config = dict(
    n_layer=8,
    d_model=384,
    n_head=6,
    n_kv_head=1,
    head_dim=64,
    d_mlp=1536,
    vocab_size=5131,
    activation='gelu',
    norm='layernorm',
    norm_place='pre',
    norm_eps=1e-05,
    positions='rope',
    rope_base=1000000.0,
    rope_fraction=1.0,
    qk_norm=False,
    attn_scale=0.125,
    bias='none',
    tie_embeddings=True,
    parallel_block=True,
    init='orth',
    init_std_qkv=0.0285,
    init_std_o=0.0,
    init_std_up=0.0285,
    init_std_down=0.0,
    init_mimetic=0.7,
    optimizer='adam_variant',
    lr=0.00101,
    lr_mult_o=0.791,
    beta1=0.95,
    beta2=0.99,
    lr_head=0.0102,
    warmup_steps=401,
    schedule='wsd',
    decay_fraction=0.784,
    decay_shape='pow',
    final_lr_fraction=0.0,
    batch_tokens=65536,
    seq_len=384,
    doc_mask=True,
    train_tokens=357000000,
    steps=5448,
    dataset='wikipedia_en',
)
MLP neurons of a small language model. Each row is named by its layer, matrix (up: input weights; down: output weights) and neuron, and shows model dimensions 16-271. Each number is 500 + 40 x the weight over its row's rms, rounded and kept within 0 to 999. Numbers have three digits each.
After each neuron's rows, "fires on" lists the tokens most often at its 100 highest values on Wikipedia text that the model never trained on.

L3.up326:473493446517471537516520416508467518535480508449523449581524524504493535484506491478488536474437488481473507432547519567500497506431468500528530471491500459517528452500518458482485550557495487461533548494542494455476443525459455492511513522475508465411560511465438529554479526401476529460500528468494465531424503519499505551491461566532478437531482515541447474534532534491471516518469496509536457511513509523509503551466506470478509455543475488541472472539539461511504576532506429449427458500460590527474505542464513485528457479392513529523496509529543563513487543482478441482569510528492550461540461435448492545488556429459599451583536506547430538526507499474504510530504494515507523478547434444552496489492464465473446490408383543540541512460533523463495527450479484
L3.down326:430546541474503501533502451488496484458444572513540522440461498465461540522548483518482467540451583477497502478520462412508491470485467495532474534592457517503484542551469468450402520487411474451502498460458489484479483464406443440561488535550516541493408431509446490460493443458530582512442583445508444517492513563589457490541556527488489479521521520506551491599507479462595471571491476544493471508519505556575456557402464467417493529492482474417497532530439538513481562519545481518506543444433443554542500501472539467548541504576475482433529465546535451554476506548548510518542553523478573446466528432547547541473521521454500520537521483512525498434472444515468562552480550490527441462494576547486473579465535537482494464489490472524550490567496508488479542525463501
fires on: "-", "first ", "time ", "part ", "final ", "number "

L3.up18:522427533504522540457500496502484514465451478480525458500466482506482475431470545469543507478433532495492508452508501507513493557577507467512469558495521521500520476521502474471511480488493499551451512505512495539455533409484536596521475507511493464471496550511515450542539528627521546483522532602534490447526520411449591517528471470521517513458474567502534465473472468492443520496497477533492568560382472450503539537515496512509493487518489473532529536474616529519446490471520497501499546585536491423512547485543391517542591448483512522549497511527478488491511473507451541428510437519591499515480413511403504523505452489456473448508452497517561483522568513539538516495395437447533456482448493546538507512496482470513511502446561528518490555550514530502474516481501573
L3.down18:510527496459467494460518455433509521446555489508451535551540529492533568589422517456462507530467464506540503507511479513431545493472587465476498513505485536568473485517448517544564514518512540479523557516443510408530468390452486460475504544470479449508521486505476519503512520458439461490491521465512516574408484466495432478552458531487460500446565492460497500492474552455482517486517549465556491495476513532459526512453457512536473461524517548490478503584547495506518518417533480480435454419511569468496464490508480481467528514453518491500457510441489516516514544538560486536445484463473518445541555486668510583545543496514512508471466503440448514547515478461397509545583519556513550474480512523519549455515503413523460493473530507457547479450540477527525490512539492
fires on: "ce", ": ", "u", "s", "t", "k"

L3.up773:523534464493514481564542480546570528532522489528468481497539496511507503410494491482523520464463455487537520550504472527484436471469514482513491572462496451528504576510526520533480497452523467518504536481520495514438491484555478535477513441471447460484472471522488470447490548520553534534526476516499511453463399463471512476499455505456446480472424487503473543467477539522564524515464570503450471466500372442467513537530538553479562494564530516464492451472536549444542436424464490513464531502465467524517550535517517500466490478553528558483506492505438551551544596485527510546492441469533450481470447484530530510563550470469427516565464514507464489527539528473535492504514441557492478553445548531510458495495437433595463488457515459507478502520550498554550507469464535
L3.down773:518526537610509487484502499513426493505459484485564473492608488451523484509550548534475514481503494513576584473532507532505470454502516425454473477521460580544497490538556465483572493447513459445482445533502512566522538418463519504568484535498544522499525481497552551495548481475472460522537512566554439475445554492481527522543488522532524470486523555523479463445524525534421561505387536496565544506533458571483451518506458526566466459542493467512474439512582542491499510494507431447572521476482507532475470490438509492476516536520505507527605506469501514468496451531518518474505555502426449487545455479511477432413445477554507464452596462509514509431530517480471581470494437522529548536523482509479455510482480539541551490521493564455496530510507538482387430520489565
fires on: "ed ", "ted ", "es ", "ised ", "ly "

L3.up264:522546519423513533504510473522441432495424499499522445463482447480498531480502521438495532490558555543533470547573546540522480508538394573469492496466485533513483441531560561469477510466487488505509463517554489585442452498500455522514440493551458532479583459518429537538561544465493583493526503543479502531536451414456496508507451469559488391501572529490469474454549447473531512443488555493460550548495453499520456477468578483532472471507454526519477450492458493561507544488496425455439526512483569543430493487430497521475575519464487473514533491464534540493511530473578475526493524428495503488477478517492487507545496512549503463444524573519533466495549549486537489540544531591526492464448467540550470476477456542440468529374467544508457509548533531533482480474502588
L3.down264:496450548462528602491528447547580560469576479479492537538430584513474471585552558425531565451538421411494535496400492454494454455454543560518465557459495439495473554493543427533517553525449511546549501457509534493551479544438493518477484470487474454435513520512516498513510490515511503526450533525469503474487446542554466515435492477495503570501418500524572518483501523482492472533475457538565467436477491443449571493456511556526447524475520565474524496459438554516560481504530527428479398444474486484508540491528450424514494500517506473427452420529507496465499475471470517481503483527522512515519530541553503482428504496516452544538438492504435507449495491498437557550479502463469452549541539474509537449540554499501522546546502537514481446532469512554504541548473511
fires on: "to ", "il", "el", "ly ", "from "

L3.up383:522457585456492432584487505498454489419540486473477473527489569520461530459521496526521442458472496446541406463493544533534458545461505528577486500476474520475470474516522548494550549502512563475521476506603496425496442517525497469565514575491566458466518508492495437533486472518543438467516492506552518499503485513545507492474491479526498562485509525533483489454511535476507484455415524463540488587517493455496535517512531535450473489468535433496455528556511543465412493501509461419485502438520472546521566517490465446462495507538526532485592473578489563474545462473553444417495449559593518554465554484525512530481502550459508535549521524541500549483453583512496494547505475454475515419492446485495507496537529460470511552440503488532532530534552542492479513409462491
L3.down383:431495457527503592425559500509550549523483458460481564451518448535499437517461455494501504517533456454453507487447508537505466542469517516529470403514554439526568512565502542516510497514507468466425523495504414461501509470465519586528484462425518540430552535462505528533508520520470480484525520599501510529473466541485509507433490512532442495508473459499502623477516505492508568482483527423523426398456469488499475538510469544519495490472469503578473601445460489505552460465516504489588481472420500473584555536482530510492439513465537536431555515498441469496524471485513545472565498455489466448536504469464507539484555494512550438507551550487494553559538552472487490474468450566501559469455481603544446465542451421461449470516445424506433522541519527505467476436567468
fires on: "-", "t", "l", "h", "math", "ast"

L3.up156:497498505497523525527493444470451452512514507500600507508512532524561516507482468501494565554474385462452542524528490532482484538474545517486515502437556426549498582524499548505553510534481492471526443503540548479541503546466482536409499544521524530466492495485422549467510505438499488484524569491483510502416532478509477473507476483535468462485602460554501471485541502512481512555434538556535502488491526486458436537450538503435533506579522493490502467510604537462468552568535467480470492552427506464518509506467549508477479593486506460555499495541480527519501555482562461456513492466518513394480472544462539543492549485486563511567476476481466508496505506562473515488487486501499526516538495499497499486493515514535505557565493474487546489505620508546440434494493570
L3.down156:457458446559497493482471488512411482417505441511532481462484509457467462591455460455473431554516477481423528505418500459472509451512489487530472510458495496490533487548549523469490494507507538534504556526594496589448615497523562462551518475521446441489475539423509481477534457504488494469520427497479510555525488465521465557501563497534493478498542479471483488512474500463470449538509460471490536553506527506457562483514450494426545483424556513459537573495554484546539550480498486440426496426489490521506451445494458477484588548533477497418497545487513525495564560470466500511435486485496460569524501522507503468526440494512487452493470452582525513624532541473569487469474503513507465575497490501455493487506461522473449518444562552500512468529482538552472529477484436
fires on: "-", "ind", "o", "y", "al", "ot"

L3.up432:439518523499566560559523514446481489470426452531467462453477466544515530436521501451567489528496531452485476528533524538532533431457549521476449484457458459533463530560519443470529494514436528529529502481480492472525477518472510522460470465522505487478531597537485517517515550535568486481527566479480523514555481533460525525535542518550453532496444519469376478486550510458489475475450440490442527528465580533443530513482567530463478524424420566492456539583548517506439466531529527581524505502574540485431468443458470553449611462455505441507530497454512520498527443468506499490478436492476477500497499522501523569575452461527508488487573493470476483408486463509556499514458486500517534485456472464496556536492507478491455513443504496441542560520437576485478469547440553
L3.down432:613545460424518500509486480445400451549486546523532525528523544490499488503468489468417462527578526482486473479476570512453434523524481500491494519529573440476471476498477472550481497505484467472433432515526517534523489473468473501560448539430558459462455526528409547496534525423403505546465486494539532457442460468483492494544464455509485446462547507495468496549486566561523522476496513572455533470482549573459503482543511532566515469524570550514533428460492540510513478569445591524550506494518479549581602526462535491490470503466517518521558516476382476474481468501461444540504478546507496484493489465563541504446559520507473512476483484581479530511480529427455444441498496518518503483496564541565461467529538532562481550551591514500500523522543464456500550526489480
fires on: "| ", "|", "of ", "ed"

L3.up994:511523454472483550455458404542582452530472530476518496560515498590451482414533537448463443613480489489440449451540487529509518480536594563490473549497447455505487491517519485443500488547491489536498411494543497595446520477493524537467460506472478470505467530536474520540537461475470463523486521449505516481538550449421561512491461592515496507468519537469508493471515470478456431563501518525450462536413590502486502531484473500460468536542405549495467517491636469517409499555495448458444521586466493545488502509497499495493560526479467518584532463498489590485563472500500477483497492428513456498532509436489415563546477530484450571493448520460593460504502518530509510497423493558515536486473582505525481570469510496515547477511565501455562459501519517482495513452498591
L3.down994:477469482485545454507433448490576510560464430485524451468475491530519511537483563483516543545534506511467531440558435520576522476480479501419534509526522564458464484489585407512560507568480562466523386469496499506496469567547475508473532523413516474513502526508474512427525473511468495515473499565495507548513493541480546536486498551511500599513493478509508503586536495558414435585542501441533509451481476462591504530523442480447507579529461495540467487440514438574555459551521512542586494474473468550566491482474556506516431491506497487516445498466564454499485482471564524492447567460416470496556582448536439518464449456535462523500462512462563509479521584540432491551517520493522544433555584482449540560475521543490548509441477481502487537465538402498513468516453476
fires on: ". ", ": ", "in", "u", "w", "."

L3.up429:544538396479543580562453488478509540495463499509489397577445471525567516506476497529396502523394438422429437484586430526500463451432455511377501443556529561518494528469502491470485483459400482474514594495532515510570500464466467476513385500449520488490503495560409489489493489475520501543561485534526516511482528495389495460536412526466505520510459523512506497457512557536485476531492501505589492467531500456500481454484510469551505492591538502506521554484571517552445528507499537456454522521491498503462528500560449457542544511559506487539536470509502528555568546519531457481555508437493489547514458397454474486503516536558467462496448488500538544534568508460554566501473453590569497585446515474522486475469511420545462531438522463532552546504501552523546499468467557
L3.down429:528562471532518510454539446470473533494529547425503499408524533442490495535476479491493480493525483611531479495502482607493505441473499430435520461561452531471460460487488470520546502572458466485520473387560459467537504508540513578547579561499539532556521420492510488504483466494521482484444505465600476516571513481396471434536457537530522569526492534531549485465468516526445438574489450446473519494551437480540484465494527498470509546502465515493478437476513545532472552509437511551504492561492448561522469465487472486520530557594476517502526527445413529521505446522497505521498535417560548496497506516538491575420503466456444538533461488596518462560487514457493417518511481458504427477500578517489501441515480537549521556514545507539499507478481493532547491542501481
fires on: ".", "was ", "ed ", "ted "

L3.up568:460435423407503460503494528519510481524500452426507444560494516481491511458548508525408395626473500452465442438467469537481539485478560528545444513538519510534506525446482515501494499574424447478480511482544519486508467427411470579486498540526519540486574577513541503502518533398480518534525596495520546498463508492470487501493531531576460524528542560514464489509503424483468495509451462466522535548519507509535506467506496478544518525520513514484417477513501476509476434547488444520503526494454550498490543480520512453444507475487472595527530511488451598510543501522491511415467534505570544546483519595563530446495507511530512448509415534527554508432539505442547475514452495487545522423523472504476534536434561514513485507500513485496525447527504483515517517420512510
L3.down568:462487525537507514534483512545511466498470482476517454455503453521526473450480501506486469503488556540439529471445479487462437557564440567533527503488504533500473513526563534544468482529446566510494575562452493531460502531541553465498492469567516417475514547480501532551517478502496503441563476539454546536493495491557568453553570511521537424469485470512521531523468606458458536475398507419519506445529528524484448535564606538506508513509475500526496555550494540520511497440499425422595508524414508544548526534513505523458523464468508573545491542497516435474542447449519521563489515528510504453485507471454568520448462518472480505368530497492366562442468525544488452472470520495515535445488506532518469466448512471420438454502516505483545499528463475517413470441488476
fires on: "-", "/", "of ", "or ", "and ", "have "

L3.up665:528469491524573510524455537446561516502465483465467472525514503527497474433484532537470484519501484413515445585551535480568468480491516572441519595537541552472497582591474501486497518566499539433531466516535456472529474556470506500436550498559459420479539517498434441533465519481508562501528502481483516447517565533526423558468457472509476482480523498503492624485540536532524519492483471535514463534484496519438420475494556533541574580515490570443472487520569481508446453467488431566438442480513490472493518466516538475466509473555453475520424424552483519531474500430477487454539460510465492499512457476482534498555469525473461477497500479501462487511478479549492546504515426494543501496581537461554493512490454513532525493516524426515553493555450512534525482474499538
L3.down665:575460451530499424511495470592555515460518463513498522548470506576501494522545458517474507549520519545594480524513473450522464509483530468471535549529532493469407503447489425517507520421499522516542534460455544505504443527480565489441419514507516460493509498493493480495502525483557523449572481450552482464558600495539528513505493517455538481507473504465488475522461486447509512411577470509536468503474473574527461497481549497535523502515493483486453433477510501520571536555519486458498527547481492433568502481468482488499426500441443428518475481464473438510576499611558532505533471510423468545500411420508508466610490502536409482585551533510540492555487518608468467554569486456534457463608472491442540528530541515467577491474484496535451487467457505455550495498552478
fires on: "y", "k", "i", "ic", "c", "at"

L3.up1234:511603467496534487480432470495526538544504492500473421479476444512490510439488502515466422533440523533513528529521473532522488463478508517591449512461496528493459489449601490571454471583473510427522496502424427498512510498450471458509542515544499462490481552512453511473583565493549460567507455550478565498463506460532509553480451495530428495460479515490463520494521523492470510501422459475480509481510471521425491489432544540443502558554537484485470432497513442472475450547512438426467488510481477530498583468520505505498547450514505612484472448468475498548520512533578536508479538517514405509492476510454470491474491556506480457494475528517481487590529437480539548476477549500512480535471443507560514479464433480519486508471516587505498539559514452506473459476429517
L3.down1234:443473598476473481514483477495525502435497510518542555433497511448511510499529517483552452506551557500539570467556486557494523507532472456523480506534515427464564549471553479488495514448403542536433447495460548473535545524568514574446435489446451492500522490489497547507534519465418499479532463545482495481488459427460469570566535481510442500517513473534540515415468413503496457512512515517465605479485507495461517480569498489487497454520491526519567536518445541527555520455496532562575551470551455481502495503483532556525500498475518511494459497509473512510461496446456540421446494491477516452528546544473433482488508429564502466513542535459477491480446523533430407473463478492428520576539531493513482561502506426483478520518484508474446510491532539482500463525518483
fires on: ": ", "from ", "of ", "in ", ", ", "From "

L3.up1390:502534494487531509553521532523495461482463569437514524515495554506495524434396555537529520501471534532528538447573443526436457448513579512575528519470467500504512476506564503466473499472523525541502512492497436481514502496429513469487518523552523537546508503527493542500467561536481546465503599516447526463462544427520431502474479505561389511440496503530529497520533541488504488450499489542524403477578425468422567463499496557497521487436544479508419497536510418461519501492560425505546477448419472522487540472488526413556548514502490552525561416464546577545486512505504463474465510488558456493409413488457445506475478577482445483498513472511533496552523465484536567527558479498584510421480380559438500520494538512551533481475435500482503491583539479486500475467504521
L3.down1390:533522448443468509582502526452526526576536467477478491467472504504549467448533519503495514535487575490489541534515494490543512509494444525530473500515510456540491499497513490544523518524469536527492513502419457489464466521519506511532490517470475440545403567497485485427491466482505490470516444564528517522530573446517419454465518466464504471511554419529363582491563521471524469506490522561551552593428636524481477472496451494503465449523543472499481458546419534511534447507442484493450510555552555459525476477460508539481450497543477520489489480436489472410472495500475476578477607521542468489502471527548542462504553521436551489512536469596491548420553513514516496443437482458531496517551458476497519525589451488474508469521479452503548445483524501513475471526457536
fires on: "to ", "fec", "al", "ul", "by ", "ag"

L3.up624:551506467499514485539469474456465544519468476433570446545389491546480537473463464477525517597447485453527562506546580573536459463434538596510522508483440461548546514482558487455497539438481508461616490462513464531548484462470515486512487484506503536486479492548468540535524488482544545511476588557545459513478474459497445519473443471534449446441493500534459466520458410437474490529493508568490525455541581526539429530506494498468476478451512452438452481507505415537461469485461471491531567552476541548505491485429503488450498460531533568489548499528576520545536586523470530476469477459480462444485534574453528507513527502567552500604557567545442531563492489561553535500457510562522469523455443538516452535458490503486500495457532518484475495499496536485542396526439531
L3.down624:535483500521590524524488514535492430474433408500432461425473484490498515494508543484546478440428454460512473513513500543607500517496557503455528477571508545519530485464464422538465521464442485558493536426516540486493475471544548545506461496503492459453520489527482491498520476509501458444482523498525529457428404484528486558531445533505473558468427558536509483489534513551494488549609560446383496529521542537484535555506539507539508512444442558548496472572517489448511459479495460525541519521544582493495578513509454530452503495500473468522479409548479519546465510500425515526541547443499431494438484571512449427531583458527454437515502469523494479476478478486508511522513511539445457517475532494508483428496530531402507538454478502548496495480523493578527550529524527
fires on: "after ", "from ", "at ", "to ", "by "

L3.up625:462512514458502525467467487451472478458459537493465491510524441537498509430483476440481501460471522472502513491543479494489436455513533543507485528482556524519468488430499514480492528449487494452519433508452475456566531525546535473541503568487486508500494520560528485525515468579529501460455534491615479508453478532462454530474475517582499506511534504549536478476476577465454482528518605445508416507470539469503441501535479543483568538503516503433479499532524527479474497545565435433498507528447493579523587480580531538518546473464512515478484476502475535506561539502557521455533544505513477537436433538456517549509541566491472485411516503354473529523499535563546464544480454538607526522522457542552503521507525467441453460504527443539572517566480491531474431490529468
L3.down625:473499504504483596448565536598524500548567461514561560457479516517550488508502465512568459492474528487520480501485489562542500516525434517468537461521514441530423534465507463521614501459459513595505441523442552479540523484517502483502529473451513574466542487506463459575455506567476416444498441538474428524492517498552500524474474481468574507452494444576512446488520455476540549522564529498499525504471536578539480472516433524497490528518493490571465511510537550437460510502483480495487540629509514503510412505534490461533425472507552502460436489459458508492497514515456469510496549538510503523420499597518485528506483479514503440522549445470529508419467553476439541486458529468534559528581548487563505512521517545504541528492501496481437544422521526536489519480492545
fires on: "o", "ul", "el", "al", "y", "confir"

L3.up1383:499507503480539478486496522474570470536473459484517497455503594497518578507456488512459479548554475450410501519585531453514471468515510530484488515419546563481482493485641559503518433516468478527477497463540537490431457508480527422521504482544554469473505529515515472455470508453489480542544498466473522502527561466539526501532546524541413538563596531528410495488436484457541444530462508517527452479564538465461563517409516579475537545494515462474513494542528441479447506511497544446422538510417487497535489483488456572540460517444504495458438531528490471549441476483520475465464440469476435578485503497505523555530471491506510456517499531466493460527563529490505515491458510526453545536547590434541488524470503509508561513540470464473523499527521502493414469478539511
L3.down1383:417483484514565562512483460442510523467503499498544529498449529522494494450479547449531532562522506515580490495514464439488541501581544512543491529487437406567493563466553472449509500445465526537544552499475465548416457505529473458480645553519490542509480527509555492430493500543564420492552445465521506420453474497546483524483523505526506542435522459620457466530536591499485489437499488554451501533471536441497500508435481506532394485545473495519526511509553472594522538533551519539545436528508475565479507477500493503458535471547525575485508504530509458515420501413521541478456555515435443473552444482538485492527482466464462510453459487569592523498464524536463514538490528477526489443517506472504469494533508472466494527487621527506483508489478476408485511441501526
fires on: "al", "y", "; ", "ter ", "6"

L3.up403:519550565539553461549486459510480541482472492489529489494527489589514528470542556499534517514494479449520530518485494477512496534440550492500497556522452471534517477465502470553520502526503533486466505522505412510431535541480493442471525555460546464417510535589493482501490437568499515559525535510490462486479512547524474525469499484477504501404554480557494509577499543568534466478431424481439411543512499497522468482480505572401529579543513471427530484538545503506477564577489557446458373513454484529418519499467503456492565608434460497465484450460480523483504514463504508478550466485516527499447508524485492542573521439415471586428505523438518474556501514479507541547509440559544561438460513479579475493498482461597491480467458505509502410493510516511500520463554586
L3.down403:527461541502491518495456539443521486550465511481569535440514445572475507526492479458527551502579455516512566499573448469634591571501464420428524405451474439456538506470461452486438460484500437550503481467533520496525485502532579549472443552522518575470462530492467570548514546481493496511447505447544518444512484486459495497467478431530468529512493502516520516559518505518467523484473538534553460482480445491539536505501477558507494503474527495485546501509544562557482524427533520459501548520477428552526468543564428439486442487491467535475535490496429529515467474629474550468494529426461523464465382445553520475453447450481490476517535486519513497471422490584490457494503493519480527549539495513478563539478547453493555510478569540467546512553483573508441518468498446
fires on: "k", "e", "y", "uk", "ok"

L3.up1279:488478489504538567527497472507548565412484463489557479459494527525430454443548589523513510498420443434517478541518520513454559519499541561485509583570533493550492428528511419497500506472557543464488490380484486560491529440414538510508483478457512426393547544540527543518517491503549498518502517528504423441423496535504473552458529497520523495407503486466526500494459524467513502530491466443516464605431494495453507412573494546528405503493478564474474512488552531538402518554526490548422433533525508533460509521457524506493542530548457500497544475522458502560486555481488527534491494470503538478461556558475445542495423543471523527529476514538472527587402521497515510529517453519550477486545452571436509510454560495575503455485576468531503494569549440548484537434531549
L3.down1279:485551468546467431418520482516499514567458518608463508519438465606493377517481507431521457444550537499458575500485496583491492506482505442517484434613563486550453574486491489527480482486578460534530403491523476515476463573521527474535479535490455466530519494497468539536483527530517504491469507432477494470505502504565585509438584553405487560475519573556496482472453501503508520441510522499451520510484509458468533448487532518484552501486477498515452458510571489516446482475467468548479492464522428506567496519482447531486522517417461505516515510522526532491432571597504434523437462518455450460439462551529540458444540437547477526546487504482502508478493446559581491496499429429455447502557482547446452569528436492478597529493536530474452530484459559508541563397585531
fires on: "a", "m", "on", "leg", "an", "v"

L3.up1470:557516478518459441476468469492465507509491500508537445562461571528514501431499522493538520544460547464445479485481535566503509518484492481496492524488507490507460506592542485476505501540502570450490524490524469499444496536457437560465506498473572471491518557477390497464554523456486543543532536526578440527516491481421462448494512468474440471483526465508469501470519506395486600556461449524486494500492552485554493503491516548400555518483499543568476478529587471532504536461526507520424452473472458514472546438521478507456511660485474600502514495505473535537557468514448463501560457492568521514471519550548532509466450499507521498526429457541547441510506447491507528471424508526516570473498414465614502494516437544486441438462452460542576516487465492545493459573465590
L3.down1470:500478467542494459505625428488481522527530479430570561472457490524479502543524512521454521544571577439551496475473546495500510449477510539514538488461553531540464520508444532534459566468426509450518487545500526526434489435459517522474483503614554582513527499507469458520573477435536445440552568475536535486490434525498550476491482522537464509504504473550559540535486435483459538538532456451456474563520505489588502548446457503460500367489454516524453480524410508451488522557494569401485552474472499501465526469565458495539462554444468491535542475501463531564496513503525527456528544490519501437556517507452491510455464527483451566529526457570506471477505437546430530446475496491573518438533454443536407510464472573487537535568520456464492527516498492538514571469475488
fires on: "-", "of ", "–", "number "

L3.up976:495578512421536491481500468467523561453465501454491417550564561529471581404507490480493518472467412549504501512512511489530464470436541498480517502410498460536542560549462458494531509562502492452500535437519514524452465490485550531515482508533556437483497464549442472509535572476487537453517495472479481438447506464539526480509477580481474438492509555523476560458529527399441496500500454559497506581518522514558496508506495549504478559498512460397523485492540498500441497510517413516501506532532514515495521533578550504508534504435489520544503459529479533534522418452531579478504499517491540497435466494546551451519526587471479510526499534505464502473534536532495508611452513523495482438509480496526502492444545472487462460513541453503537380556523520469532490535478539
L3.down976:537539520559521508488488542477480478484445494478445418533508463521527511474485554524436495430495440545451481508522536543462449460507552498573525527548471550572531514490489540420447540517465575487538463555537557557473463374460516511410447484493526515528468538501498486504508603498509491454498542438512503506463447468485537465445485520469477449492471541485566425513429536463462451524536558527499454493583539523479445472555548470475569499538486428491484490532512508538489507468482513519562500485460473563487515584495538497503497491444528498517486459452448524552550538503505454621522513572431470444465507533481484553499490521506424448482519502426481417463536547496486482473513522502560484502524530461501442491591473474521506463507545456509479532446500444456473469513474468
fires on: "of ", "-", "to ", "u", "e"

L3.up842:450480442481488507496454521463565536534501448524527544462496541528516472450493473552528507562486472435442476531478481479521504538508534548514523571382555565480492489494542486417500512535491507451546537438596514488512511563453455542533503469488441558515456610495470462465418525523557448434509495541530482507532448525437516498493528520447512474540544450470494508520467473489477487430453476517543502551539524496502535511429495525369457566503504573520470491547592506472509506519571481445487465488464454518507513453494517510455583614498486463467531428525493501540516490523535507495396529491531504531491510508519465543514538446482530472557476531487597454477510484496490505545495493515541483499497519514514541552540494439487494502449444482463549520536532525551519371464502543
L3.down842:533491505502505506491565452453471477477497445501450492490424525534501515445559485458500532532488537554513524505466505535504527530548563572508542470530437550448477516480507562566540465503507477439470475578506499492519509550490474453473585490501565519505527472448510502466492419497475477503543464463515442489542474498520495449557537471486517432534561453478462493442436401463525492505554534534538461420521516501500488476574409497442546535506444530449437458501454499569549466497491510432460528501502507464498532449426470515534438552494489560495495617558455549487452582470468437478495455553500529507494492516477492423584501555467576511497562450455451469516557549468577539483532491474497448460443541528480475486556440474562447514463513486524521512510528530471472532545523463
fires on: "-", "re", "al", "o", "ag"

L3.up294:516518501485577524491507465502471515502458401539476522480441492497461425522500521482458433484492443500438510599505451489512527489453583537485450521439540617472576520513545436506529561529479494481558554439523416500488462582437549449527514538467539462523511521465528475559591503562530505489537502451535511449545426574453475557501550514516470478479542460502504548555527467503477471458502456486473413527397511501464553448460469512486472559500389519461487482525520487522392517543523434534499525514514547503422502497532562529501552524514456535498530541519525481524487511434507487459506525553452519493462500464434458486588398603534486566528542436444509522454484460518511490469472476466538576474540493512501499505493543529478479469485508470471514530531453507536442513445525551
L3.down294:497441481578517452483480524483474480551463473525515499498568508560427449425516560468581494530495439486526544439495558500498468477526505446485466493508487464498503480487495512451406460517536390475562515493516522483447551457590508546458455471521487524449483477527536548506513500488416554564516498500544443458438559507490550500427519452431476407446509561539525463482499476567442461538452480518495513493421397536479526534526529489562509504520502491474492431451510536509490427483564497634516533500492453502518480532466536497522451459505501474467418525504500499454515502505533570521534526566565457438488545491524443526533411489517470526514544509519459512485430504490472528501470514473486450532448533505551570503462467582577515510533514511486521503533527500483508434518540501
fires on: "| ", "gh", "|", "k", "ad"

L3.up206:530573496497527520581438494486544452540462578574483492505508572523512579463462559489464531458489509516507374511524533498454531471469541536434507515459539468488473418535547454458469534430563584538508524491579484468501515516486491486516532427502445455506489551452458504497549437502508508538553472511489501516509446517390537472483479459535459501494514460433458530512517493507442471525464492539587469538466490477442489468539440489520480456507464540482505530531473490409468484546529508507507554526552519581473498473527527480475534493499495501563509489514498481529557530495438488482515446429472518527506491475525437502538520512476509523547515467486585446472483458495542481583520422535541439542494487559496532459506511495537554506453491509460521480552587511539504527465558508
L3.down206:472527444494456481518497564528512554442445493503470552411480498550534427539569503565508554513503559500500457487453475491430491486508503447555513481479544520549465531524463530469460533484440505542528483543549423460455445471520513427479505436546567548476533474564461451547469561509529462489579528486492494467579501480489434519435452540456518570442566545502497564516496515490523534486507528463514508484455488505571555488497505458441449478506529475536440555493533574459432549527552464479445470525517510509488518490549427447506531488493539461471457511509532483517455499541586433468502481582538543441463502506545558503508478598473504475502438516483534533521554465462451537499484462572466496467445499475461438530515490481531531509479485491518552443514511545487467562603528508
fires on: "v", "m", "reg", "er", "otes ", "vi"

L3.up1462:554462503434478427427487463442490593525508536506553510525497425486493512480512522540393485512448485479470437525491507498456497492547485520485419512503508437557506476520500550507500465568527513473559508522483579535510528512536510428518515480424594551499515531521517498506486475482545465563469544465539491486516435425483532497517483526541460515437474491436470531468511521475493522465533568535532497490453549482599461494393544583438534483589505494447447439497502509523421500480467530513460509502468512514495538489485534511496503500530490511520503496510516451524509555518503483485495585473542520558513434487474491463558487489523538475479453541509555591511514431470507486499408503493453551460438431505557472521546552473570533523478512436484504454554492475486561496430477490
L3.down1462:538533543547499488521526516524517486494512463467536516405535593580459456526555537475514561555506499552518524482485471535479447549412542455471515512491468536524538491467573480517401451475496506517481465427566423486445407474490516528453531547533437463497464473476462513482456576450449476545457532495555541470516489420456481510449513489403538533501499517596571508557534513523511494540531509513482537527507466487505426573565465511436508417509488527478555554462533466484550492510510481437521588492574472527571497459488483551532481468460449481523451497533516550524480492516442472508489485526503490571517508521612491504501489489479410559528494517536527465449531525459539506471572503472436450505485493555499509500498512520494469501532469574455491536493506491475435472494492512
fires on: "to ", ": ", "for ", "of ", "-", "\n  "

L3.up211:481536557465482467498477468508555536524534519517534467524486541558484480433462470489536488493476441465476483461521461565549465518498526476510535577508413445449529501533405534483462488514501532583515512563444512514436501492505451502534401533517533442486498517479448490539476524480491558501531537457514516446444473506492498489434511545527480464503509595573455538492475533565509532471529488540555464574486560468480489470479569553497525508499506606407447441472542550494443499530435466479464513519479519530551480538478524475504523473464412580470588467548457526514555501450555454507506481459552451614478473513550499536531539482464444416435519535488481471523499498484511520580525487541495500552507549432505465521476528508569461475511497440613544461497454507487523520455542574
L3.down211:450502561582469482489446487479518576537494473585537510491460523564506536453469523485495495482452530468548537453468484427549489497544508495510524466510536488434460464542501447537506529520467497557457517456498536482565516515514476585479501459497449496498457517446500481516478534440507527523438470538471442493579520616514533476499540490451610526513564471527520411437491549470533467397466427521449493513535432474497458539549561531529472460513426546474434461487528491457539443494535563531459538490588478529471477526368480473465494516469449517488484448458489488501538528536503507457504445587464508525518438476482522540486417464469543533508523495534465476480518560486514501532454551532496462480571548462540467612493554531526543475469501483474538532530490463531523484475512504
fires on: "'", "y", "e", "i"